{
  "n_layer": 15,
  "d_model": 576,
  "n_head": 7,
  "n_kv_head": 7,
  "head_dim": 64,
  "d_mlp": 2304,
  "vocab_size": 11292,
  "activation": "gelu",
  "norm": "rmsnorm",
  "norm_place": "post",
  "norm_eps": 1e-06,
  "positions": "learned",
  "qk_norm": false,
  "attn_scale": 0.125,
  "bias": "all",
  "tie_embeddings": true,
  "parallel_block": false,
  "extras": ["capped logits"],
  "init": "normal",
  "init_std_qkv": 0.0168,
  "init_std_o": 0.00306,
  "init_std_up": 0.0168,
  "init_std_down": 0.00306,
  "optimizer": "muon_variant",
  "lr": 0.00428,
  "lr_mult_o": 2.0,
  "lr_mult_down": 1.5,
  "beta1": 0.9,
  "lr_head": 0.00553,
  "grad_clip": 1.0,
  "warmup_steps": 200,
  "schedule": "wsd",
  "decay_fraction": 0.737,
  "decay_shape": "linear",
  "final_lr_fraction": 0.0,
  "batch_tokens": [65536, 131072, 196608],
  "seq_len": 512,
  "doc_mask": false,
  "train_tokens": 494900000,
  "steps": 4079,
  "dataset": "wikipedia_en"
}
MLP neurons of a small language model. Each row is named by its layer, matrix (up: input weights) and neuron, and shows model dimensions 192-383. Each number is 500 + 50 x the weight over its row's rms, rounded and kept within 0 to 999. Numbers have three digits each.
A block is one neuron, or neurons of one layer that tend to fire together. After each block is what it responds to, as a language model described it from the Wikipedia text at the highest values.

L12.up37:603543550464502538524378494558531505431453452513408441637429493539512439552559552478472544444483591524565584476493367480494575471447465577451464524457529504528489494544516529470484454468465526428441491483536530562492404461553494498513540451499469481489496464468532455563507537512528513503492523576562546616544427617647472552490463508508460496574499476483499533572474404429622481461507439450427501541493476561518534458498485551584418465492475558503432511579534585585439530438519528478497606499417514588513513460541466550525502544504522541491499483472474506438558501464565491487
L12.up346:533426465413559501531480559523526401563561486494539469489479516429520390527481545560503522475466489543500584592493588531474506520442535465511485501481485463554531551539558418514462451508500434511566441454482552587529409511519457457436498582438581547451490459531482459442514491412582421510490520441498473520516543500421465608527487590549563488703493468481395416512556520495420535703429536517459455509458475409523435520522525431547497514497488427522501528551484488498438473476509598478416497498476575533451542477439519551501540520479470472500481588515524432512536568529524440586
L12.up474:585521482550503489487518459474407507476400555491481512595483558487469528600545508525495488516500470555444455504491390481467471543472508529522495541422479506486522456658466495545455474430513537474446458388530548454539512545522448557587474574444582543502520473546534501458468523449460504495447460540490532497423510519531518502550501500501466466520537491533453558498469524397469581470533490468527452500509485459527541474446438460385523556506447518451501447486496528497577535497438498537512465498474462523447475522459447533402471518501463449589488565559473458473516539495544517528
L12.up665:488526512524510522484461496452468438421536431462443443551478428493374449495590476529504487590469513435502557509487513425604444463462494500525372555506477441481507543563439569471501467493559482497585461464369550485529511539606462515392517411414437453644453602507449526497549519526519598556522504440555538476429487551568442496547511511537457487544534412482522569555479473494519494476505483627502545462518416523568435488545463534503523587467476529542530425506510486494547491477551503481435526502624535624533508510549396490478500421462534446490430534484442496492571515531516587406
L12.up762:499504465438470438485521603490643440536479533508465537489479561407511476494529552513518529421588447509525466453410500492487370484560590573530531430490531544542450479499473431468523546495440470396590482606515506496564554510522566455467485474417476462547483425493560425355491562570499571487532507458546508465469536516417471553484440535441579461513454531485485504476466520463462564587492511469448578456552387432464436455501491485561511552446466427416494551482453544458447525489541509458482478498510518535508513526564538554517577471500543512428471436527506480499501528488530472525
L12.up1458:471532577464552509470467486511535497460413484496478436502534506507521438419517519474444456496477535534563439444513505480485419517446489528521483505454473502548462544414497542401385442495499490534519535481486454489420399461448400522498482574558542523517488522465461440461470457404495592470494480499476522491497472553446438531595594456497484482481551524509564512558453516550495513545524522513417535482585503505508546525537385407578554498463474507561488486503488488448537540504475530430541488525543578558471581495512493564541456442580492526553432482424442507512557526517468507562
L12.up1709:590535419572523468317451473477470485470451476510510520562411412487557558480442466541491488440539536456472371477461415394572547564535415593514540456431502443517460501545507413535501612484457559491519421433444450504523436530498473546468393499584506566517575519515587481528455524428467550435486509532548515458516580423531463482461545548521494569435519409516473600465526488479514527496460493641375496484479421433528463476457467428516546565452477556513398582508503521474512408496496523492422486527503512560447551537563465596516491513504498532503516423496485527420523561533481546506
L12.up1972:606628503510527555461513491519584569461484561506525534598402465523521486433488487451437574639466471553456425527541396514498555541504447544522514499541557477455521523507460373492472508393521430420557449508491537579539400467541563605535461610500473480500502520512463498534490539525526489461514389549477447511557525458426536531509444553571457510608473558447586542460433493493546510472535480560507494377595485518556476508453511607486437579508485482384480484498540514534339471547490521502405460541427504543467418509541480528523538527552516487539444536531417569481442470531465447538
Responds to: Opening quote of titles

L3.up107:477512413498519513449491475555533485419537475515494532463494534510474445535453527541570566550471448494560473492481495552483495486534519517479515502391484568564492522540469536494455469577468542478565551440469504316494430389507437478484532581552473522501527478395563481397492547528559495498424495482510491548442557519524511483454578556461555467600434481526446468484502532505463500535469540455522600476484578533495509576465448512507476567531483470533459521525515523454467514489508447500548512485458532450508637475570524523497469558621419554461462479508630599407497462507454417444
L3.up2152:554408496499506474509511482463342484541543515435482475464562561424526449501455551574461511551597525491589449482400536466544528544491376449542462513465541529454483548521486471566554510450494401521501591493464518429460503524515503503496654492444487527448527464432462486563443526419565573470449465531443517549454506450406525483428559571491445463528471574499534501463422492469511524520426442506494487523418528522583505439550564509471525489479495512461511477548529555605517531421521576434517497521509500506531552516479409573456480516513469501510451473404569547462506488503577503531
Responds to: Opening quotation marks

L6.up579:448451473530598521485518428440546554465436539506502428454563508479511536514474447547528510434473464444471542489505531456555476478454529538460465573503552454474484525523472488476459332458490574488501538494465458489490467456469504486443529529511531531382482400506538491568476571628468549463438553522472519507522471494483570516488496524460557503524511497447498496476493511537546520564540570509515414443471524485420462484411542625488562501474472501411550553454449366431449584417567579427511393485485534547449512509478519552458512520417388553527498482486564534531475554541485487518
L6.up638:424586489416548580529502527420555442455496535572500473532521568477431473437455496499379537471505490477532534513461617471512461423575551474458569549460494540506447437520516536443415541426546511528469482550505479372496524506550688607448505482457484534464538487537476536531535507564552477545354512485552596458477520510454472484389504497438481511497505558545465488446509465477476448547548601436486534526511470474484668390416553495505470500521470520465534514526453495453532582491511459473566454505502491592474503594509567550501482497476427524519462459484563521463506482529545442542
L6.up1012:471451403552504553469427531446525515525515476576566510588465425485459491509542476527453532498411438540384485527508572556520521435518441575564413471576490483492513492448520482449575452590529497463545483471545482521565537514532533480435515492501526462464515526508462527623557479513558531452510460518494407465552541525519562552560515504488461497507562622440512539449501481440561560606506446504551458464475485478496501468493414542681494426545529456549552498527443471475478477496511479449506464453427472524514514543525529568567557471509507504476436457488576550457517509525452447526
L6.up1640:587544608493608500533443519467532462446454480479503594416446502466509515530522456559413500508514587447505513498501582649510527523502500567425497536472534491534455509478545489463500495511525469509520504536476470417517547536502573517524504481502561515515481469538485540472518382586433564454407486516519700600507515490480494490564519515518469587476497452478462470523576468483524560425541518486498493396523538517459597412427558609428555485462431495449476528473517419510493485467615450492522453559464510526532465524547468529573548513357489511587478523528526573523502484573542445499
Responds to: Inside personal names

L6.up192:495541436428480440465552478535482445477443527505514599509521431526519471573458462477501577494560439466530495441521547483408460474505539448544546442546473530375568489501509505454470497517518448498480468457479496412462531480578501387503482482540401519453426500516511465470596509567425502454498523477404571541477561491492469561493484498663530436502483489524526507596397481496469500474477476512521503524473473476516492520517492600551558532502520498519562444499463423503554517486489509463512505473415486566495499460457490483458501505524495536550444483502498503476488471528545416455
L6.up469:547539478512433429511552506464518442490546500517497502446514481471423500468529545556492480501575445609522556518560436452495556492514498496441506529536539492469681486368509488485473468584478566452505461499470406455571479559564500473484493563518493509488497533478609489500501454505530516487520517547429526523544523442604503560393564520480498493637471491492484447481479499539441564548489466527501532474561482535534421541520550487512416585493542537477519406513494510549439552464500481554540496631494580502476507509543496486497449507517491507550516532531550448541486452551532523559
L6.up606:481539424485574546374513485460492427510548463447569528515480504576512500549508563439577468549438528480469468515541460503493591513355574569481481589506500502538515471462485480551515447446471463538601491452497441566562481534526519487558575556420510552465521498486478526541577516446470560543426516420495495528466546485555431519401485550453484528510432462448523504409477468511489565464494488533454446442474464465551493507519602498570476566524433471525523464513662492587517568543561544567489489498525545464508473545503524483520500522540448453506421506539641479549572397435462448436
L6.up1620:475504431509448504503582486533468485505429456544453435444559569470484542322454520523570430484550559485527374489549494406524475488466412526514465519454540441505531418447518514532337426490473548476493457591568501512444501471499419454492458589476551579526388434469446508542504483469425549539467522520434523466481457468447550548509475489467414523517537480567498449482489517574414504502475454493486559478430571487523552475395475533473460441529467446443497476524648602479467546477519464461523492479593517465564621398450578588445573549534433437514575467468559494501458457511536482480
Responds to: Opening quotation marks

L12.up9:537449441516519418475498436474416533484490492595508473564556553490540480495481544407515442506498533468414478491397445535458462533494530562515583541457518468489560516627506518475494456552494596598562499567443463519534422585396490618519564557532458502447465430525562488455556493502469549491473573445440559533408535591503462473522512506389481566480481540490499565531417515534531510505476462436431541547539507561465471518498519592377380393467547501478469485586541488502440603463463486569490529480443537597531452485446552493466477464500466531418499407514529532456569493489507478513
L12.up330:532489490523530526478527432423518467472460497601482494418528458445538539545355520545556504495483500531582554512470513485502456529438509510470509506519457472519434458498474456483442472507506531452549588511538488461518489492438515504558601419560546495443477419445432507484454477392565447413464454529448412472532470404537446450520363472517512504520580480532450570459525527555506445505489425535542450579489542491554498619512505503486536435439544484478480516526496483397469528569525473584530523595497528495521554468523529509468456577488544512444503559401532479488441481511490508502
L12.up681:490515540557575452509509483451548520492484500472382499497525468436517427494414477520472452541479536468526524452569471419533437459503503465464540409494535621549498419532445461473472553523532441537475528466416487421527560578449551561479500439499401549470516432492509528488401493548570561448474547594488572584513487489468483456562451433455496579418592508440446435522569523504474571488484422584536501493466460469478478421557457534527517492558509580402480569536365471443448507383483611518561576480566638507531497494503561534462517590441551484483444477420503408479508519437561529507
L12.up698:485586503479569580494536525420436496501546510550482471562423424586527541556476472543469446498515523543490487542479543576491504635501504546478504447479449516462541321654598506556498503467508534452469553428450528547530524492593631500488545502570383506467556533428460509428442456451514464438548557505553476481531477498473549518536480425421474419421610538533468476542487551473493563548567438495528542499521496462517497450478506502482524523513542566564510420532568420464524558432458509629439516506400529506608561529470473536506451451515471513512520524499447563523483569519483613500
L12.up830:380489424521508523524506598469537496558492488514528521537531649561594489478459509596505380535494448464487585421489412542494585482497429513533488498533529482509544418520543429498553456493483542451508436446507544508526406502417468510555531551510408505507440531471544515463475460549514449511537543464507450416537508452488470444515480472476515476501449552527457482463515514448518488460516500510488436592482585456536523431528465482473426474407521456474483458554536485397478474405466565380473490422502510549527469545478536546555479554457403491470498512501466412515430575483536465522
L12.up908:443596485507511481564462479487510454497543542520508528599494458525508507502551441512585484482510517476554501481530514508490482553449445525434443465539541467498473450547463427529450495465568588467475490460499554462416461575438527621442571501653463593530506526506501496448494487505527479431473509579486510529554495367475492505522474475438614451580612539524493457506472487567474497538506591480524519556544391538376434517536439529538501365403619407459568467558566539442511467524363481465580455503479529513584527486529485487559596574531515500522539537476518438488437542502528520437
L12.up1621:488515432524478556389500331426440480458504545464460446563476524543500509526565456644361481458482530479522452496544520496381466476507567541543504513495522440522567460497510519492544531479487537457521549525445528441484444391535530558553528469561466466542595563507579468502516575538376509588535516500514482577584473437612518559499474583525442456561467559505571488526454423504419505588445498394505424492488492461568537463532432502557440455450486565600484515519573425459450518485526460516528492458434490445506579586511425528523519533510488453541548472589537510534525521475541503501
L12.up2191:477514528526538514524495516397410543479526482474502595519485548464498470531495503492547446511475526602484512516528533522545357486485611549593547499475441501475517502555522497484572527584477655446542546473399578491521557456487497425503498511479418531592548479378523446551584477426577491517473419443487589423545385540489512524501493539553491528392487512445474462510457519423584532536469471404419492437510506563547427516523505577502468548497538529499440595475432584502459419476472410460484485475583490484616563466437489494416529479465527453505570600469535507536485433523538448539
Responds to: Foreign name word-pieces

L12.up1073:427456576580553602521461444461521501428495465446483492505482470478537436521522463557558497512481448403454497501482472433618453521497542477515722558470522504482543491440544501506511379584572478569449470490445476518600447557472505406479454443502483526558487485450462389462475501470544539512593446509568546552502462399543506497510392499545526465545494416550482505383495418506468409536572489444501489516546506491454617485504612452472569528462501475481527444483505526458510510578512532457550547484586522385460597451480514536523539535382602531548489511507495531510436519522433541482
L12.up1122:518393565513521553482385441475520484457561506494466503388489552559458462427449575486559400467401400480395488448443532486565528431488524457339535529505612511558494500545525582566521547472535569520536521619475498484498452520499437529549488505505490463463579467571646506554575547517511497493370500525512449477505446509486491503505538431494486475475546498573512603569531484506533516510509559456505480566486584484399575534453470517523517494479518482591501506520388501536459562547508592449485570545512564588471456573511513528475513516451487553485476508480533522482514515491528428451
L12.up1361:561419479530470541458431468470527480435520437602426483551481566517492463429441490520518415561433515421489515530352436498585459520537521540551480482565451547526499509523544502407554476544475484471510442556458496517512534455467554469501472489522502469469576550512509474533566508371384508518513575439534499463539464513445435524505442577507471482506391467530556451547540463526467502538505516468671626478530564520495460499432523446492436569455445533501445529424515518484450470554427647539489459531441606498475481439476468476574528437441557557475530549574512544528545454483503449538
L12.up1706:501500564539568573493495409457509489541631530426488486461471520467601515349435491482499377557586448402496551506502464519423495424579444518476499428545505538571562420514523482479606489496485476502439472479513576419483498552497416481410503517490576501497491579585589592446523424452423458523505571543456455494385549471550474502517505529617490482573571521499339509554500543547504485496492450434555465493473487554538565411431525473501484484488361461519493526441466499506530489547449555470493622493526574563604485532479512475520491505456560600521447588516463514511530388527412517469
L12.up1947:510453472582398522515547523489494503505492529484464504535490565501585574421495430500405566609538451612520538578570519528446449456503522479458511448469461442419564568495539449506476473490479414542529472442506597486504492390502428515514479513465413455573526435513417536523504606492402436512507513508511444448548502501483581602525530509409591441430493508557499468484464449387491479504393442479529449420498558567571517276584484444532481550511449466560447451548466453520446471530483503454539489514680459482557510404565458532496530620548570451542611504458474499482503451434537491521
L12.up2143:503382537569453534452467451561579504493575616616447451481493502572503556557509494468533520518472536465528528511570499497480498532674387421537411467531503399467469468471500436552671487489505528440482605578480474500633491465376518562509495582507548494458523539499476536505492538422538409491488535485502466546583528491546381494582589518420514507555507469534485475492472470460443549430492557522471470472496457523501529536370556568438442421514457500467475410491549396460562424495503488432521605526515571519517354541502504480509517556444496496572511407505536417453445401550463507548
L12.up2213:446442487493511542439529507526398362548516524475546444487489595422464464517560482425443411413568503492432586543445434480595466494417508554388497488485503489472510394532556452492571524491510444525477489573478571521537488550476533487525515456440459413521463467481542481584508524478522380563518586546494495445622487495465463504574381538526562566418582460499486517451485541440399478485533470559556518451508511551416497522447547562503619551458382410555552505513482428542563482508459496532490507440458550577544470398533508472541454496521501501485525530441563400498538495478490515516
L12.up2219:534490565602519439452474509537444565518513478544375548483439515543512528460483544491431424586453499505453517531507482443581482495469432444549638410525519464482449475450557497421524456452458550544444460570431445445499439587447546481452483606486541528507587564506518499558567464441503406477424470492523507483594505553561448579563525460600433513440482526564528490378524510440494550494524477556473470456558535453468399532511465552469453555537445461375434496453458492567505511512477538590530483562496513591389510419490431453478537567503506575460478457467507524516480445641466506421
Responds to: Article after prepositions/conjunctions

L6.up712:501502434514469437465498485445471477432547467506401563506504515527457480465533557610463462495485453441475522595500502500556461536576514508571511440496516496520467516500506411459526484570491483511522559467520548500532533485446448534470496403553467431370563539448510612530536511496510587442452460688512536486402616494462497612430522532544455477544551527547544501467571540476307469446443482519486566522454476504488564507502549470473441522512574532494396411418489483516459556524422530536471526614502518435454562497497541514446471466475484541544536453365556491507511491551421534549
L6.up1290:504547468514523542509426446469511571504534491425423536489574467485539451511469517507495542482673485509489519587481453447418526490564417480557471492398524559495506407488543509476497459520498479496477559488465455388492470537479489529471494473511387502539472471501558500488494502545467512439487489453500438512472520490448538526490503534488618490508444519485540505480475632530457459433542493527552499487478461605538607543526537478505550600447388469497461467445514526490539549428542490482577528549535470542469460553475617542539403499517515481529514436448554403524435534509536594474
L6.up1330:437472488478581470458430484471392513494431682512562510535469501434497496473510569532523487423499441407512395446550518545535542468543473478573448569470515535544495513560498575500540447568540445458477470558365491485614491468514534481513516433638506548498431533496576465645431482503496520505394537609508446503481456468492566470426455493560470486541497414515533482505543493344548445451480526487534541470509536333513583575499548491361523463447574493471446498461584474572556542510500439505390523485490464499484465542514433552593553439544462543485435539546438505577494485524531472497
L6.up1577:462535502485511491508509571554566479398537571554441465499479584541514539508479473446507601397550453578383442539521685516527428515490483492517458459445513542483581462450513546594511537491553536483492524457440657500421619470458496498495501549393418489515482469523547497522474395437594515559574451565487526518514473540420509466420530521421516513475432429534542542484440447381519486469567571510489497461469563551545681539557518525419568523506481597531497483507537535496522501534492448450476524572481544470491462527423516541528502535535519505461552491475484430439499498594445423542
Responds to: Space before a number

L3.up1434:475370513487452523523479529417484571421508420434493522525565565625497504495443449508482510552387535409603438490560484482468400511434445516527559496437532536381534467499483516455561538476503558540457511496526423527518472538560464484406510368539461512480413523468525508497524509507545534465513499579481521520525493439423434481468517553405537446581539539561478456463409535444489561535476484468577465515478506547452517477472486544565576471465589461532540502472521532499585549516453458627509452535502447474482519510492493463490476512492563460527478564520500527549524513543510420502
L3.up1536:412527495567581524429489494433502439556525542405542537446639506470588469546456504447519545515451504511579485519515480439430367572474533502524505419532560523522461548442522475507483475491543518494447511377450505458559491544445514471453483495531448571594524515511574432442579491474489506387518492506524522487549576508546497555458509521438516523542415548460437522523540531548457580512513520499622562506417441502431438504578453572436536467536440466516491496567455508441497435463476596584512502588438504553431542506480510490466511445490505517493500412568415520483481417446543519582
Responds to: Vowel endings of foreign names

L3.up761:495494458747514489383453469404503496467549587515537524536475477485483484435532534497478465479577489423584473481538528581506526457557584432406542544448574507519520525512431506543463480610484465542561536551388521463557401421438498593551452477513533326502561514503533412517402462483473541451448539422519480544551544617428477507447513519571519503472503592492507437488493513424527503504484524470654546559473491550498483511520592486471478508465484491517525425518524508424631497462450473492419449638569548428515528461474536492529522528479539506528542457480530545517493513428535541521
L3.up1300:473541460471531509522598474456460519466444513419522493510465474409455481449416513526520554535633332564470531540609553500429412460457434575547556395514423465506531559543433515434536478524516447472392405610520541563544530509423501470526473483417465574476538534546517440463580519530538439456500562471595495486560444513482496389564494565444522552550459424400570586583545608531508486440515435479691464531504410511537523487476537431444438442504507504660441467403561442482440550501454525516588596535546521467512520466506497541597537509473468462552448536418488436433480521554543559527
Responds to: Table cell spacer tokens

L12.up7:426475497503397542549451495532481621480504491598433526555436453547506422484535533556575522538509474529592574499486527614457573478477490587568487474509443478474436479535523540391531561432386544514544535501398582476496500437497462539500549575480443465538456621483498498530523508494399463538453484429502457491490396550401493484568478470613532545464436446491481488556459507560465491483428498496476489372520523373498503384498529482454480507521560533483467474453493542490514453412506485602470629442494507498451486449486524523437533536629531533539472527492518528437449594483480492442
L12.up500:504465492520487398486462453559571525428355625482577556540511486479528532449490495466463524568454452450565592532419453511359430497472549415546502584564579492427442494517522512502441550493453560541528486537485593496536468415497385447424509461475432512551442504523484522552410554592477524585493514480441446445496474544476563432479515479491501542548482490490429447484482463512398526496471446447568483603486368481518523587499448380472609488519452404574432459442513528503471532569504495445407515501558554511493500487508540597579464489450445462561503483475439537529532475497470603562
L12.up509:452551435535506548503545500529533527521461489514490508540580471540486523479546480491492478513575503500439660588518462466456465522463448454472488448581479604491499499447419558472510553487452507579556521508575463461565472469396507491477512462409458497485525478566553557550449501540489539429510503444565508481552477436475534448424536435473545404455494443496521520551504478462346483480373526521459546465462530488541619448472456499407417491489536465524578518420518552503484535385464506556453505447441593475590448452461518456517509395510563517505536511513480471573547470485487583474
L12.up769:506556471548512525544507416409496461438440481577441530522450492529440457612437522438517472380496502537544515501504622403582547583453471547547531475436472456466506473458469500474487550575506489532536483504504451471497443525489399520557584493466424493499510516534461505526510527478485467509486555505458453512484510520440456446368516509493513453493368502561502385524437480468405461552536533477474462460463481536487510453553552472533460452407544571510473481450512497579468525410472493415482492506478552500554449468487484429633543504555505625559479509445541617519506579616463478461
L12.up968:365510446532498525395524481571496402429594597492588472534562556573553444416506462452490494458497509464524560581508481453520496463499461475538457522517518421507548504562540532573547502555494435504475421479507507426427505558452504464589549518476479432542406460607523508533453462484507570472554532527389590535546472482387498573461537412481504522486531481549530412557402525533517571535452499472478552458491503514507522506480488533505502501539529596534449542463484545539557628489565555494448420526539596457508517470584479427570550526463408542568475352505464514532534523577555511548
L12.up1071:528503586453459569595528570548508428506516509476533547513450574522574469520477378507537505521433544473589436507502595543442484537508431578504453511508385409460525452439557517577625575530425574530462488529543527493538449473626433521504459509557454443467455429505500425582517523547482489448448546465454439541541410478481471514478549470532627445548534460499370448489464481495378462502470463501525534528487492488528530500563474455493542495548524534503570522414495531432439531529532524575493449499405551399428431420600361519534537357422460523461476570463474476508549470463573491619
L12.up1729:459457547535500538470380562552513469527476550536515430406471566515447449524453456610512553473507552493517459422543582474615487493480521418466451466581457531479518500382489530535578490507465474558443443506554513518429434520440536459563453543514466489529434565524579525440503575484555575599549531549504559534496537569473541560450484486533582421591493580424435481499560461604409551496516447506483519501498504537528445549555457479527422496588580494434425496481502509459529487514576504507472454547493573463433482504479555521561476461449526469527529464461498496480578532467509484542
L12.up1836:487438432532456447565475635578496487498439474461555496475413504495402454518457511525440547511478440538524452499509506508424468539473510485519480551490408496414535501460570435497534534566484568615630499467471581456531569463485486592463464447509473455443561532460530517632445533469492563531533540518531565518578424555475487526512448495513474453618491466548503458528503419492467487479449475508514483546482444396524486506512444503509526607457566547488557445503658502454449556516557488470576551492527592422486477501484542447474607525488473514465486567492505542451531470624492510605
Responds to: Pre-number spaces and parentheses

L6.up1488:428535429460467522422553515455492510545446453491500440451480463504491491430527526562550434521511500540527501497558529491426493488663406566515534559502505478492512441569453521593483554462485542546481514586569476514482470414549525510494402516485590578520497523468491478442518481517528490531530507567497457495335490562535393524536430482465464439505551470490449477485525495515508584551515465562507504461478520414515487501445554492473529501482510427546482451519516487448532541555487503560499488504504533470512503518478503440468463467543458376380516541415476422432470491493418458534
L6.up1502:519458564542443425532442486515512545497468399549519463475549515446448476489576579489451432549491464447411509467487498543488522480572453447508558530568451431498513424513489548544434485548556399467519500454442604606552546483494589443504462469543317543433512434442520527478519563440520498539503501497577427564516507476553516480481527551524541459489520504480511450483462402458512474568501459539544376513362569458442472468474606506520481543528414534473529529462594588522551517476505466515540497514515437566554445434451532426511536443451485483419449484455475423555484447431552556499
L6.up2150:467548484499511464476576536474564500424585430504434478482471479516462619511529484553484456513483478596592479436516572565452449507566522462535545543479545463460448548489452533412546507442561457455468546488465513474474471553464514536514473563487427560483503395545450557445407502445497476491458468559563516521490554474582545487507546468489585433501586523477518540472564502506443511445419479424543378523522465429530544510468562490458450502468428442506435530572487581472482513442359502435577551580496548540576525473560555562503575492605592488555504429500565454503507479544443594566
L6.up2252:579542520531394492464452454463543625541422485430542476483457478470566476520445492528484433483487466439497490494491500546613466488476507502491470613425534506446532489511503556302486524448510477418644464523495498591461499525454568495454443466512427497572542539442551549480508521497526476458427595543410445472497453498472441491471569490527529459424464478591529472495559480437453457432458482528399556507516523531566487540544437477566443504491464536554529508515514506560585418473452458526473651473514557459565515430643316498505604400527473467482521474505475525520520466534487429512
Responds to: Indefinite article "a"